Part of a small language model's weights.
Size: width 224, 4 heads of 64 (2 for keys and values), MLP 320 SwiGLU, 9.1M parameters.
Architecture: no biases in attention or MLP, untied embeddings.
Training: a variant of Adam for these matrices, 316M tokens, 4822 steps.
MLP neurons of a small language model. Each row is named by its layer, matrix (gate and up: input weights) and neuron, and shows model dimensions 16-207. Each number is 128 + 32 x the weight over its row's rms, rounded and kept within 0 to 255. Numbers have three digits each. A neuron's up and down rows have the sign that makes its largest values positive.
After each neuron's rows, "fires on" lists the tokens most often at its 100 highest values on Wikipedia text that the model never trained on. A number after a token or word is its count.

L10.gate49:167118055131075104119148079121206113157070140125122164122177124116167157099136181098186168134096148105138151084093154084162135120172106101158106123086130177147119077151159105130194172092129095158123105113127152145093107206088068092157130164150101190145148103128085118101127094085119103125111086130160126060078143099133116114151147147147170120081163090141139055083175151080115171139122156100145114119127123163083080141093151089151121121111165130142161153155127071165140141107105155057095164122112111108135063135148118118126138128132145111150170104127213156098162084135123120116
L10.up49:128159123157142100146045122061124155157137127174133183179088128095149150168133182125152149121112119074142150107089101125133110074101101128116148104121106069163184154102157112067198117103141183089154194145151116147128084126227123112077138127118138124162175143101185110156132081083176143110114117123172155108155072085115075160145153134137116164108100113096196174152089141157079109131125088087139129156118168140160125096097046140103166148092132118109109154108175143125137121176171131105084134205144114147144123128091122151155077123119205115124126044107118092142110100163167090080
fires on: "-" 26, " \"" 8, " Down" 5, "mo" 5, " on" 4, " back" 4

L8.gate178:143172154143189131129141143104128141099118077071093078077149120074113070121144176079138148151146159130151117157172142112145107110095138137142168128149193108108074138137145183114141116148132137155142165120126090173180107128174128123129126111106173181181115144116105153136121123119130116154166080133153132147131138172128154124140128090082133121118130117121151105129186149119154137089181172169126074115124121065124154177143160132041167123152064071188086051116092073113100130122094142126130116109068120163119085072130129163125094124122058156160137160141145153046124110136156156119
L8.up178:103159100181132107149178092099199179114115150123153100146062132134125095104195116148136123148166171112125106116093155115164190158098142146140080168146088148075129189179108115168109169119161110072150120100137115113090168108150156155138130125183100170071092147172160158172125112136152106096157141124118086185122112168135125135142068094104142087133131113110050124102153115152123124123138182186161103092109129176104148148098195143095095097136087056175090119090135141168117169134079149134165118120141141126143145176146144147179125184071105151158129199182086166176153123113157104152
fires on: "," 66, ":" 16, " and" 8

L8.gate190:116176112136137125116058106139134110093091087180092141081141158153131152122141151127118128156151144101117134143135134097138129139117089143161213131102149101057167152153098162117090119113151134112112087129160120085111156129132169103183154163078120106179121104110078136065223170137131091061143131120102082144155101092099159150162125164141092142227093082157177120098103086153155148164118132128149123112119135153121162173098135164121130191108148100156126150134162095130126157128125107117144113163084112151190111123083094111135102140108162160196098155101171152094037116178133180121
L8.up190:163211163096108121121078180145119099130060166116128111157143124063081154088106117124118136109134145147133130065159107129098149100172107116137139116064136146108109138148198062139101098104156175168134110093135059146141149144127105125163176089157167174098155162091147113145145170184172123152101126131100125103163090156141131132110144118174156138151171116155164150163141130150195090117111096154107085184136126161136181064160183127124104158119117194126114132135147119157135127119137152103199071157131176146078133168119130205147082096146108138168092124133131171066145168070118063170
fires on: "s" 19, " time" 10, " of" 8, " by" 8, "ly" 5, " year" 4

L6.gate281:088149135171148126086129145067158148151073102121102150128122126150125084130128088198158115113127114120148138119165181138110115123172137139146164168187160124147072114108097136115067095109152097157146145159033129117093124130143118060183082178096117126121164185136157106138114149155111112150114154111111122067163121158164186160138148105124065175069101121125152112170090166120117149118155162184209144157206103121161153223107129125132121109120131140191080090097105140097103128086190189121134114115123112160103134164158117093179119178162165124147081126168095135117112165102147207096
L6.up281:124188042112082138141132082106157131140164144118151151139071182120117117064150040177130135106140120154099134118102157124155126114122159094141151142125149145232181102171152146099107112164139142140199185136131160117160145106172132133147187137174164096120105137115126082132088101129079113119123121141092191136126179126133125154123144169168074157138135116167117108148078145143095127162089123097135145160136131154152063061117165113111126171187099151129160137119144128084034142092112152146079083117149112119100130174176097134101138130141157111163160132139150092179159131120175095108
fires on: "," 91, ";" 4

L8.gate69:122164107144069111085152108117136136143136180138106153107088161130069147151109113163121103174147134114146124165123097112103166190127125157106139109070114111122196087080152135073142208139167166136144123106100126085126183119085159136156174150133065138145109070119089141169124156122150081172150124127099064092120149090108110094177128117164151117160137105183171115141150141107149144158148105174106168118177129182076082158124156143157155120091150079182144079137120112174106173116134191064164127071119123122157124141145117120105064104088126129155194107122173096144154133167100161165
L8.up69:170138114110121131081141180115101145143159136069092140116095083127061150138137161118081145147184141169144136113093118121099158135144155173084093106077164111131116102145165100088116127127159088148155136127090074099104090151089144114141053160125102180152162130157086181194089111149088156159188186125152157175176126113128096122130110143133175104084178117154073153184159103105076100116137144145162056154163088146077129063143109090118138118136180121111137106130079118137175123153139109112105131163178112104041134149160178089179125082144143166144175123172128130170121145187077116160
fires on: " of" 71, "/" 8, " for" 4, " by" 4

L8.gate41:163088141128182173086163118111169123107160096117112186105152149125148133151146144147136158122160080115132164146142180122057146120130117083155195157058137134130094098137104116127180188087165137121141079129074099134152070158170160101098114189107124158141121163142179111130105126094144054157148155106224184132093160157180147142154119172099167136148120113212104140174121162098147092153196108182112037107171136097150160152106123156078165139099074209152133121101096173139129157122151170138085106153166119129151124104111120108113110108121115115138131098109135078103048139151146164158
L8.up41:085120109164128131094190114120121127097134084082171107123061098157072104159084107156148109113072104080134143134171191064135156114183109115079144153067092099116184142107126126054127185153114114160110165146110137110169083160157139147134130120144141111164116141124161105175152129108150097168175156148126096150160165129132111124181151163120118134132138154145129152117162116136129118091156108188150095078118123150167119247105163064093145165129149147143096154130109126107157135118116163086107102114128114131153217136140148116170047155109108166121136213100107157167081132154114180169
fires on: "." 97

L9.gate236:139091120165075103119160151107122188126096187133115114117110088121184161100104075174142103201109134101163131106118140098111151105121107125133164115069130157140145132096152144177128216105149148136142173134137134168136083129184154129140150112153081111147152113107096085148128118151131152174145113104136113165103159146137170172075135119124119087171152123176140099172154156094138096119123160193095116117119125118112095135097106156113138141087030202099170058093091149182115179140116161145147141111081126080090101138098102082144069194156060161148167133187141105120116158123210129186
L9.up236:124138142168088098102120186127117206141084139087154081158120095106190183125057055134146130106091155076199135092138109130109180096144087148131108126159086184133180186102163156201069143137107145126133191116151040133088138121171125143117061061170091111093118108103154122103149109170126180142125137126105084172101170150125137138127121130148133131143122138102124111184134106076154103120112164168148163130150114166115101177116118098111154142144113197076154081124127133130136144110076112133193156136121142153120134160068084153122127221149098102109123157111145121124157170102143109210
fires on: "s" 39, "o" 12, "um" 11, "us" 5, "ro" 4

L10.gate311:101123133148060148090113159089164153112047086065136138090146107179114143137111123144101201160155091140151156146153164119091134138128122125156076142099148194157129146090151124163178139164089126146119169151135125094148150138107101149076106143098049140083074185210110094160099169166117122163186147060162154119190086175118115175164112081137152095099099112163123137119166205126154160122148094134135075158154084134146083118078120118138187076129110165137154093096116131093113194130160091086133088172153133119128102119133173123145067078107139108150119119158106110124116149158174157142
L10.up311:182146117139149175128163141092125114117148145043136135168152105142118096179156106118127142132112134051123137107099135110109181102113179119149119133048110131122173156181074127127136141150160097093105196157134101095146137079164184131089113122116117110095099117167126085094115142137062132112104075073144150169107067103173143177108115139168131105143124123097069100085157160147131122155150070128128101176117113094106174218097154115109155083113139142123160126101201115135058104099180110124172102150147148129132102162075179197121071166131135170114090104182155135115080102135151118145
fires on: "." 52, "\n" 8

L2.gate172:143153118114068088145096164136126101162123148179088149120158135166135178184175120131100101170148112153150141147109113149099117144172209102159169126108137135160160190186126160137131130133176148071103134122076141105145067090101156094123125105119116099159162113136124159152122152113161134096138091128140107097104113096125079150183123132142089204185060088063116088138114096164080140184166128085139182077158150113147126107113171119077179142118116176097131110119119056117115131122062172132208125135178163165210138089152139166070110148132184136143184173130130086116177155112117168166
L2.up172:165145116136153095120168170128141091081180115106090174097114176157146136149168085138046091092148119113194131113141151165108148137153106093157157166159111162109160102114158239148095131118174147163082114125145112149153112141080112129146150176141164061076108095202082152110127194107184160124112110125094108143130151207084181125163134124139116120115086160111143176157126159090177126118169099157113138177111099133154150227077163169084123144151114100171092154130087127131101165148112106134168130149096084106094126187068152136122218140134098092161108107129174144075177091088162128142
fires on: "y" 12, " code" 11, "P" 11, " zone" 9, ")" 8, " to" 7

L5.gate132:155133130185129098088062130126230135165191083074118170129125110154119157150136141085096131118105102142148114143076129136092107185137147137175160127131159097107167127098123134147171169113173090114146153155073209140097129154080122153128146210100162112119120156178119115186080178162125163131114147096177135178131138149184174155117080094170097174148118118123119109138130175124106135145045131144108091153144112113152095106150121185136171159144147197108151164114154108056092128162193186131135123132113153078172117127133113080103060131142153148137148051127135084106143124187136133110
L5.up132:094151100132152118128086130178170052190131062175151150160161170097143103120154122151126082124074124136179148096133142116113130126170217104112125084094157172144091073195158127147107153073122126089103140152094159133116135173064086128093051164154165158160148125158135096139083203102114155145157108116118096133095167085145117150151071123142090114183087131115077115106141167108156127115130187126159163086124108098145101161174121140127111122138133104187160085132085156149073146167074146160116146060069178157122090148164135167102120182155185126135123076116157187117110135150136141096
fires on: " My" 24, "'" 18, " my" 6, " Every" 6, "I" 5, "gy" 5

L9.gate66:140133160114074113122133165137140128152153128135054110134099089178100140084108174161154102158147162107096131162158109113113119128087123159155146167141146074098147139114117114156079131086088113136098128147155181095151174154184108114144162163085089099139137213145127149132101108145146057125123153090161133116098104136085166161108131103138169140192114080138120190147160155059133177105089073123115122163128170121149163099159125144131134113157154132182117110115098135133099106164136148118138189156122078123143155072121151163074133114151109160131135130162187103188117103202122148129
L9.up66:081152154187105152088133134120167129171086105149188153128160097117134157142123171121145172071209145125062130138108163064127124115179168094146138163194122105092164080068173119128126079126155120062147038119146104120090095158129107135127090131107164129166160135141173138145151082094082147115101138133130140126103131220167137121120159155142115149106109130094081125129101164094115119093120121132090186120108036153067099146144080137154088118088074154120155119127067104137129137122119127140124109113159133110078107114129144114104117098122173120123121090115111167148177124133102124109
fires on: " years" 22, " days" 9, " year" 6, " months" 6, " month" 5, " weeks" 5

L2.gate180:138116192159115113101093103121168133108093147104150122116138195150158127178004211148142168092116110138201125170099169145062150178126169110122140117062148125094163120130161082099141128117130211117105104155118116159097088154099145137107172106056085148150182091110120189146118100157121158117087098098158179116101142131183132171128170193135152155155105136187169124144121139142094109108136164169128076143163114144148114146141125109094183111094085145132101106123149102159113153112164109153094090103166177165179188193110125146123082194115170142156124125136135127139101165125140172169
L2.up180:209148077138198142134161145116193092121159148155115064080134112139223101156132122161106101098097080190092136109121104066115135096101094060136132175162147172114153173086165147163092129077131106154139106154109047139124130104141110116148180138167145168136137102111096133129133043102080120119109109102152184158130170081125122109139150065097111135162117144134113105173078096124124089158108064104172110187106093100166142134186114103112115100119109149106154144154181131095168159101130175088072192100114122139127101116079127128158155127144069125119133148134100178118081128143111115123
fires on: "d" 37, "'" 16, " of" 7, "ad" 6, "wo" 5

L8.gate134:093131069130091138106154097112175074180138143141164203135090112152143144101122087117141148112149111117124156144109146102127137127112131075169140123103115094091122116169090094145136092108125121109152082175106140047143056161172135136151115148045025142154119157077104122151139147126111136091143072126119136122141079214078173132148145192127069109119150123151141110142172136110143112173160134172174136122128120165053164200081118065124165101135118124119103158146114133187105154129116147103142115105149129089156109144106190131124127153119195149157137171119156113140089146106163196157
L8.up134:130175124186133139110187134144135145151154118121140138108080080070129150108173022128048162137161145133119162085091153123078168140105135126167166093114095140075128196156139101161181100153088113149118122131153094152106132124139064181102146165125110182110110107134117155168140176128087100154085136133119143083139072171129138140148197152109103065129149146127128113081098072158144110116124123114180137148160074105165111114108135032127115124178169099110072144164149118149150159091102138111101072095207121168103136157104113123129137183142156215104160094120146165146132118090122174094
fires on: "-" 30, " s" 20, " p" 19, " be" 14, " l" 5

L9.gate234:125096105110048139112143142071157112137108112161118147130164123141094083080147155078174169120141084136148194145128118149128123175082152147100147121112132131156135099105113122105146090148154125125179125145121122141167134105174127144166137171158077182169095131174108086159117111178163140181159146081151072122128135129125100156161124197120141147137188066183146108104105152105093128121172132166125069168170084191073135139149175094132130118095118097140116048135100085163150154124189159123124123124116073154099103135132098143131068106185158151170161145164168096149138148148153192068
L9.up234:119107184116076136108164138152181074125106153155162086165119093099114142092137162172171130105101123158135130147204139136161074192083132158085129084109095125146096158139079130163161093137150167045170180146137088123115169099110140146131115119173103212123136117108119082106094122123126105148157107127099097117132140131146121123178116124136142166102110104123151125117100103080169115108126125163132129130144102172095104086119183073048107162098153060165209074133103117116109095133123097133139191058093100107094162166104120142155044106112180110145106183148172160163115131190150126109
fires on: "-" 17, " qu" 14, " and" 14, "men" 5

L9.gate170:118153116109132107104139147133208134148096165104138082110169111183117144088113091113159092147123102145082160176102118119147132142195133153166136148108144181092107099128154131094158116102091113095141114112095104127111116150090104180114167155089079107131144084089103163181120113165123157094141140101147178087089148155094190152141111120152120208158101110164147116179171144106099107157193165174171155106174144134122090121140147134065159115145146136151238139145092081174107115148110109108076126114114080095126229103069165129129111098145151073123105175109068209161154169114109151170
L9.up170:091145097113105108096162174198138117158167105099123114121116092176157131105152114148155133110109116144179106107159131119113127116157073084149066119129089136154147104188092114139175172161196127137180098157152128158063090130105174125126104109093149164111075169120072117121142079171122108134159111128145183159176163176049137136132152172097110110079146136129161129134084093117115102176129135177099143139147155191108132088081054193133145131125157145141150139150161121135098143119081149124146131191168115096211121122149155072116115156136117177136146124043061162149126096112154175133
fires on: " was" 27, " are" 16, " is" 15, " be" 9, " were" 7, " |" 6

L8.gate184:074134116122106113148123126093115143203150168115084112098091130142156125087132102144134111141120115117128097138133188106120121094145186121181122172112148109166153113172055111173165139087141133090124076170057139113077109123183084091188152147072053102127193127135175109156096151146170093140163153125141118119133100194099191127124096146112074123128180122131144093169161153165115169152117113130148155106116191143106141139082191077126130162088131140129128133112148065146124124109118154144139136105117127066069178089190118160136134151129161134155113138150167134123134151120173174122
L8.up184:135142136113147117129099139133116200156124107115133137151114122157161162094178114144080083082124160090129058148173150104145106128140168131148156203128147133128168141183090143170120127106129131042122060114099163147067141101140080140186107171118143087093198095166138199111138097141143096135131123139086113116155086149144179092126095103115121127131164126085153095127113127135175126110081135104159185113106148143106155139115189109066078213166132117138100146164157041095127146141085180187111122155166139096098176098197080094131152184076088109104084178055118132169164097115151142097
fires on: "," 37, " and" 22, ";" 12, ":" 8, " ext" 4

L2.gate292:152162102071138104111151126095134113141172174148167180131102094122149148186122141112152129166135116090148140133136082093153150128119144097158135121138138184110132028106160097108143189143147132136134119156134134179134121173078185138172186144106057157044183116166091102148138117097112121135064123107159148138104154138087108154072065111154150109187112118112139118135122115183092105128127120095096103110135122165130157174130086141168144176183165135154170100107122105121089159081146146065137160049168142065079151059110166080155092148129148107134162126134136154170139138120188152136
L2.up292:107163115125146106140073084108127152140101114146068116136159055142137138118107133025111176142151158125131122124086189134162092133158120190149084129153162159157098130119114109195121128078154093096086154116104134082143060163099174157080148158108148118141133123116122105100134120063136098145188124116189114201099162087111183139125107149090148101090178102112138169083060126170084132128132119126095130144140185086093111087109123169158127147119213135127109226153123122164131073095096114094118118100141115104101139120172130107116172135124125098121157128152107096156146138105102102141
fires on: " on" 22, "alo" 14, " of" 13, "do" 11, "to" 8, "-" 4

L2.gate45:144116161174096129160062120116149119188175082093074155172100090111088083090100098149177134113168120147155133061121164154178142115157190054132138066071160121165101087158122064159148129110137113097085171135108209103129159132123086116056118105123117119175168163133122151124149104108172147101107160125180154180119148063178120103175110107121118096163091120097104096140137161135064138135157161148099154113188153141088082100082073140150116112135100171161163117125082091157082130135130167101148150083130161164118099177152199181136109120130131164143130086107132127151068142119169167144
L2.up45:138097158129064125123055130118100201156117064122117197112170116143106110082070068127212106113178146130132117126141121113063171128134122107192138146143104136112131142147100105116142081113153081095096105095104086148142139169124114088051114128110149079127110146111161109109128179139118137084127156136118136135163123097139187137122146135146117111117091104121095120188080135144072171116106152157083107054157116135115048128123041131078148136157147179119121145125084192103144093116135173096137088150137173094098133194158164122085082080132088099121099058131145139104088152138135119081
fires on: " May" 19, " Al" 17, " By" 15, " Y" 11, " Ye" 11, "gi" 5

L10.gate135:153162166091129063130180137149127122140122178129142132113182104137160124097095082081164128147130164089151085143070102063103122143156136177097127138124145135106162164152215102113144151142112067067098151096145097118099118120133121083094126159082083119113075177124141109141140107167120216082117074105123190125077130137159137116178135109062115122147108138176147130134179144101165147093086126093099086167129177140121108125140149122160191125106105139123179081072077162149070183144135065121133177092115116090107088179144138168115126197076138134120083039127139139127148119094155110113
L10.up135:057138088115148144093140109121132064163172123071104112140134137128219139081144162130119122138091158183128125113125131120111159033189115092138110082149116087120176180204144129140116175161100089147098160102112123126129153164152109075101153088144158139157106094144095135163101178155112121107104135133132101152075129133151147144095134084118138178118117153169176104120194132163118095146139166059163111138196107115180155197101152066200125160141121122155130069070152116143118164135106125123097088088176130145119068089134147171184112154121090132086146090078154113170131126119154127102
fires on: "e" 26, "o" 18, "ie" 10, "s" 5

L4.gate164:201142155100167096146133126115137153126143143113121142067132155177163153149116127161201111133116138106092145148059107145099125096136196071135146121111137148105088174167104075087124106161126128092166172135114132103063184151163133101155122162090084155127179134152156127173089176146101127128079050103163142140134116145114105165177070158143178212198183126108156169166116121116099077155143115160144094155134111132122116110072132180173182113114088145018120110118123173144117122131163112165118068097115144161128116167145098171171076140133120106138141082185120089141154094109087171156
L4.up164:113071124150106095099136131135165184083099115125140106202153090156107130145138064144107144167178100101090130188143073114124153144072109074135124134171077098134077107090091092131059184126129123097164164120136127146183103112149117136102134069142111152098123192057105156135134099197107117134091106117131143104100143101087166115078095150147135154148106121123136123071152075126150125074160109125111158112128134155107202085180114065172131081135130072154161111112145130117102090098068100177171090146136125105072090123145132140121106155099125150096189113105094131219148146055098125128
fires on: "in" 16, "i" 13, "k" 11, "ino" 10, "iji" 5, "ad" 5

L6.gate157:144154070094104149065144073142118076108086103198145126081157153114166119121157109071135183084145121127104096116137046134060104142055133069196156024133159139128112094112149181072126148180173125130141111157122121118135168135134120085096184161141119144101105138151187144087088118103121109136130135133122178130133134132114080130101147118134119099176149122150108144182080104157137127115129134128158149135134163132076063078130114134175210118131123157105165157096144188133086147081112152118118140114173155132101155123113138135095126084142147100144132145191178113125116255104160071113
L6.up157:125132109159091169121159138025161082171145146199082114143111151104134202103103100157094163101136128133139140104077108127097122135103199131099092063127144152139088123192180177124092171124071145096148147171081111149136087155115133121102155076146132085173117117124143147121109120128133134153143170114118160141123148104080159123129135130181121149134149139129157151022114109178087126182121172055108142082131122162110099169084124168147110170150139134133079128120104152162133132094101111117190138161207156142091131117108161088140118160124122128114100075121150105118137144170149111176
fires on: " he" 26, "-" 17, " score" 5, " had" 5, " of" 5

L6.gate76:122117137145113094141092153091159120172156132100120152138139133072085163170129128157155097151148091094156144173139132090124130106121133095214154121174108155158156134084099178130153151119165075145084124129092075111120055203138088134086117184110138072130063184128081086096195142137118127098177127128129104089180118124111136139119182075153120177148160110137151169137126158198111127134110118161113121130133119057124192218136139128144128115099078153128164170123146100107058137123116133150152111175096120126101097157150103152123053141118099123168090082135126096143079142091149145086
L6.up76:146174120123163114111081155165101166173122159060112120166104110154064150160085131140137164115076097069182154106203132160141127070099088085181144113131140077157109169094179119117129152105102079186120135096125120158141106102147110154176078130162140065146092155164098125139133162068182088157196095106137109128137115128113082148075156052151142147103095124076114120149143124117135172123120143099124117132156144121138137185096093093163085143168129074172081132131096118150143196083085134067083148152148078094128158117165128127126150134160140097124162133137140113145118146157131101171
fires on: "." 16, "ag" 14, "ol" 8, "ub" 8, "al" 6, "ange" 6

L10.gate129:149115106134100113188087157142141151120143082137104158167175122066097170100159145107069128156120097157085153165085097170181153139101152136150193079131158124142077175092109072122115117130149153105093112093085106112158099155175133088130137172137119168196043197119097082109148114161135126111135102118176122124163087131137158165105124141116084129161159104169121081092083134135120129201119171171175173132151101142128133126090055162105113165154049175147101144147162159110190096130111167105145096093134174136169112163110157071140108120152127165144128066170067077141058139081139115153
L10.up129:156146093083123094086066143122086138181112179113194121121151094079163105102159115182141112080094124114153157151144087145167196127100151139119068093131154184075116117173179104182130117117108101111121156147052077130112126113117044129149158150137123091175174139131122120137143203082104106132159129123109146127124114098086158140123139183126132061129103117126059090147186129095076136121057102133123133060154131148120101150110120119143096121183134115149148125123166052144144137119139146102066097076146114133166040146112124097069122108122130121112133108143140147138127123121110110148
fires on: " to" 29, "'" 14, " I" 13, " we" 8, " You" 7, "I" 5

L4.gate45:172207140076141143115129107082094109195051128094127124108052122120212159180114149098098103166119077149177131163108125098080157162163090142178141076136128156109154117068146148121139132077103124131095098098051104127102117102101120109107166130166145077111160125134075174081105120171107135179120093110117184158119147193115093138089142139081141215163091100168085082157157132158101132148144089138103171150138132113105156104089139124128128128119103176141091101114137187075138110121056168133132143100118118140094107104157147132169070112137125153120148122146172104144151195076105175137
L4.up45:159128099124098123101095121146146112128107134115131150133138160186090161130094152058127168106055112151124117138092125115181187147100159167172112111061170143078145069108131176125084123134123141137095080077145116162129106126083131110101153139182149156124165125203096119125135106141109148124096145129093148164086176167141123116092115098144142161159122097135029116124109103168121147126131146194126181092133120134110137136085131136131087117156068184114098138144123137071123133184082170136156132106088175126049075131168164114136077083152067106145107175107102132167104189108128104140
fires on: " of" 51, "s" 16, "/" 10, " sub" 4

L9.gate134:135123143109088107118126149128087179092163087108154130126066124119097092137095073110103136148133115104159115096123124110147149141130131157116121104106164077178123136108130118154146110061173124156160130151138110156156151165181126111187121106148032119178166178164081090142111165131123099115167116111120118101134118099198102139127145115167126102119122127184155133126162153097151191133118108204183136143142143116128050094105164102154127112083100088088128081109146104119138152117103172053131106105170146158116096149121151119115081077133142088119155087180089129123172190119114251145
L9.up134:091134139111120176103121127126132186168165133127155107143078172157175145107118107130097193129131118194151131125073149095124149113160077199126114141111159100033174219168126109120141111157140162147156162095196164149159134094120166159193108073144084126140063048139108172141112081097094157100175083115109142101075157128117157158139113167143170099160148113152115139142144140100135130158161184115088107176115136150101124150136168086121092156114069090158136154116155133143029163160086124119107139161145142081161071145063111154116173103112123165132151111168183145135147117147172115117
fires on: " and" 23, " or" 11, "/" 7, " 1" 6, ":" 6

L5.gate25:163144160136127113124121174132130129100141161111137138066132188097126120112083101130120146146146078133164154095112137061117199106121201134156155105085181145106150149071148197090119126084128120126114091127118093105158134136142169149115166108149133116190109106150144129191106154170139201164116084097165150135081114120171156164078108130171095117197074103173112122184096139095074113158162095192137074110148133152143162089116117145110148153087075152131054109101123101178120162110144156094117135164109141188162095178135175129146079150127163152129163206178106103127102119085172118172
L5.up25:110099141138118090152097110088086100153133110119143120172181118075093093154115139148127121096133125142195099118122085154143109113074134149117094100149140143107151150097092151092084117080140159082132131140075090093120109187107107194168144180146123096124138126133156170103147046126079162165104110112169166107159104106184186145124178119173096175103229109163136146100127103150126120130084127106213114092142144098127132106125137204074114100130119171133189143128157038190079068154083096117112132138103119164128136142136148122181136070150186138144124128157101152156124096147123164110
fires on: "'" 50, " of" 25, " at" 10, " in" 10

L9.gate264:110141090145078130115163105098115125164125171102102147149108140077083095132086095112117186178131099120123132108073123100120163091133120115083102095098105084159147079156101128079115077133070130146166170160116115119144094139186140143168141157114098159153167068103064172152143137170176208129144088127159078117106111146124118128134122160168098169129103095162127108140155108177099152156144133138100114165116209119140148182085154091194116173098138148132138094125141080148093142132217164087113140110105094133149170133094141109183108078150179156172175149170109153100121111087165174126
L9.up264:097122077134106140120140109118121133186144163150139175185060112112125132166128173166133106111122140112117133117111113114156119130073198126067099064132097114187143150105140093102162101151054164123204187146128109128145122127154108130169117117102102132181137094130115130133148140119099164135091102163108110056120066141180091083135122158174067174125135138155181063144133082179139063143119128166103139065107134107110137156168141106119093126049120152099099116173182134133098094110122130158098117106131148192087128142163098109172153140098255103087163158126136120114209122120140127098
fires on: "-" 92

L5.gate281:160088110140112131177127171177168147063058121094147140078165169141146155122122122117135148099063059158118107189065133183153187132092078108127132129093150134087113147117076149080091089047113143060103116148136148108118126106088165091134106141162216157128152100141075100158084114142151127134128042107140115124169166131117102142057121107121105148163133117127152133100094128092102114176161096146077105177137142112186128139088159176129139103103160093089178138115125167119170093152148152062080169191119135127162114147111133141135110073138093128156088103162093182152105176139124099103
L5.up281:152109138114126053236134100115113132151095128164129073115111061158122062138162099072131152174145085124121117169081114145124155118128100149137118112133123115132168149102107085119084159142147169153126162161116207180168083117150149117128133134091121142116195167144174166182111142064104171141170114113111118099118128120126132114168181131125155135154123150133062092086095124140112170174165116138068158106150134093124063128084168138113151107137145190145156151129092116103141111152113122123089128162156160085141171148122089117171146079114200165143180137167056135193111162104088157149
fires on: " South" 29, ":" 9, "h" 8, " |" 7, "to" 6, " University" 6

L4.gate119:169077109175159145098120098090124118154100062161104173117144134121113149103169049100091179118166148165147152121110145146153094081153097153189130113132128131125130093159168134112125154127121071142086084145103134103102157172059117160160139161131104137139097153154129142143110193080138059175119190098140104141156105176122185142063142136133104105127210090152154124123079182147086171170125077184133152068159113159099099082132191141191104090113131102167123124120107078148115167119163129102187141111144108143073131111178127097112127139142083149148186078091165107089135136111113096105
L4.up119:193135175111143133133095087110127166103097159165062086128165082135155161182159189160118064150082153092101134162149145122110138126126118113099115162158095137122150092103131114137124186149125169160140121136120127136082186085161156136152193077146067087138140098117160109210089181215187101077127109128154174139072134131118149167139105146140129159132127128126135198126154110024165115076117093066162127164167149102135176097098121134090139091167190152111140126113168149148137136113084098110109072126060129144117157103117153145112098149122131145099140132189187156145145134094160151181
fires on: "rib" 15, "ment" 9, "eg" 8, "ion" 8, "[" 7, "min" 6

L2.gate38:141182087194140108104101167075163153165133116084098117116069144102127103146112136107070131150158111149136124121093103105096187090155080131120196188081192095135159126118143123121144168041124130104086083165085124136099164102085118122172155115139130203145156097184101170124129113147122145085095120086131116106123078097173126160108206093151129169121119123162143147121135209179105145191094153137167130203117162080131157136118116155121204143118117142124090131089105123117162161124118175090141176172147138116156123149120170138118129119133145106146116150145171142150087181144106200166
L2.up38:146141143189155110112127194111139159092124114087080123119114133143109115119163137113080157172160145090135151113116127183157152177137103139067161165091154101144136094122159157094173112084070133134144159155083084141104113057139108145171147094168161159174165067115134182106173081145114175082077079110112085113135066117156122148145213120148112148091089152119126113108079169165133136128074225162173105129139115129128151139130114130068128129165136107136043129128077112033150155131178167103120146146108121147150147163072162120140120115135127128129077127119135163181080172163085113147
fires on: "r" 29, " of" 26, " than" 11, "s" 5, " to" 4, "l" 4

L2.gate83:132126129154118074128176112120125116100110120089140127079089165114155105118130138089090129123112076103143160101124142096053118120152100123118153126061137140111109095162121098136131164131127076151091096143088108130113121195109116070090094197126163081131125128110186211110114114153139142165164136075153084162166152136078115183135129086106140094203128122139145129174117147197090139089198069196106106144083156140145087148091177115103156167093132163125102156134106179208140187169126184181121149144110127097103127100150143129154145133189127213166126073156157104143110196072162167109
L2.up83:088124134125156088159111060160080073061137127090146124096100198138148100120112167060091138145096141099114151154174149120093101121142137146107116168108111119089127123153124090133104090090113073111097077124148076151104097172110127135132060192129170092065169119100150220123120120168103168147139141124113090133186123174082152112163102110152119101166102139136179125122062109132089137091156069194124137110083140130187120178132167128073119156118185138191073147147131181197195109190118164190085116121124143099147117109118137125101176139149126153102151116120133104170144137061140100116
fires on: "." 94, "–" 5

L2.gate78:104090081106093177118128138075165144147117143054092124108103065126157123179161116134091099146093115175116124165153125107132096147104183126181111102112158143142157136137216202149168199106195147114117138157063140137119155144074100147170137115077091152141136108116151152154095151082158079125100117105152149175170105123157107112094154124163134157134090120150124095148159186141140111172112124142081095069123141117112094113149098191104137163164088138115153109104117126091048176144137162115183154189201147080093165110126149130117119115128135138116124097163180143135135171193153138192
L2.up78:146159094118078101077070063209154132149116141120120115133161102125137120076160156159121146150155146120078120106115116138181080140169148142125122117132141207090081099153153125179103135100143148115076114118075129105166122169097089125103058130120113174118134130105159124177130149136141114159073183122105090145107147111116141115176107142132114131162064132045165070059142082127058107103149180187084101104137098172190116143101131161156153174172133142163168122112123167164122103155064149133129126167063135208107101102194104121115134124123089096111119188124168127127116117134161156157
fires on: "7" 14, "6" 13, "8" 8, ":" 8, "5" 7, "9" 6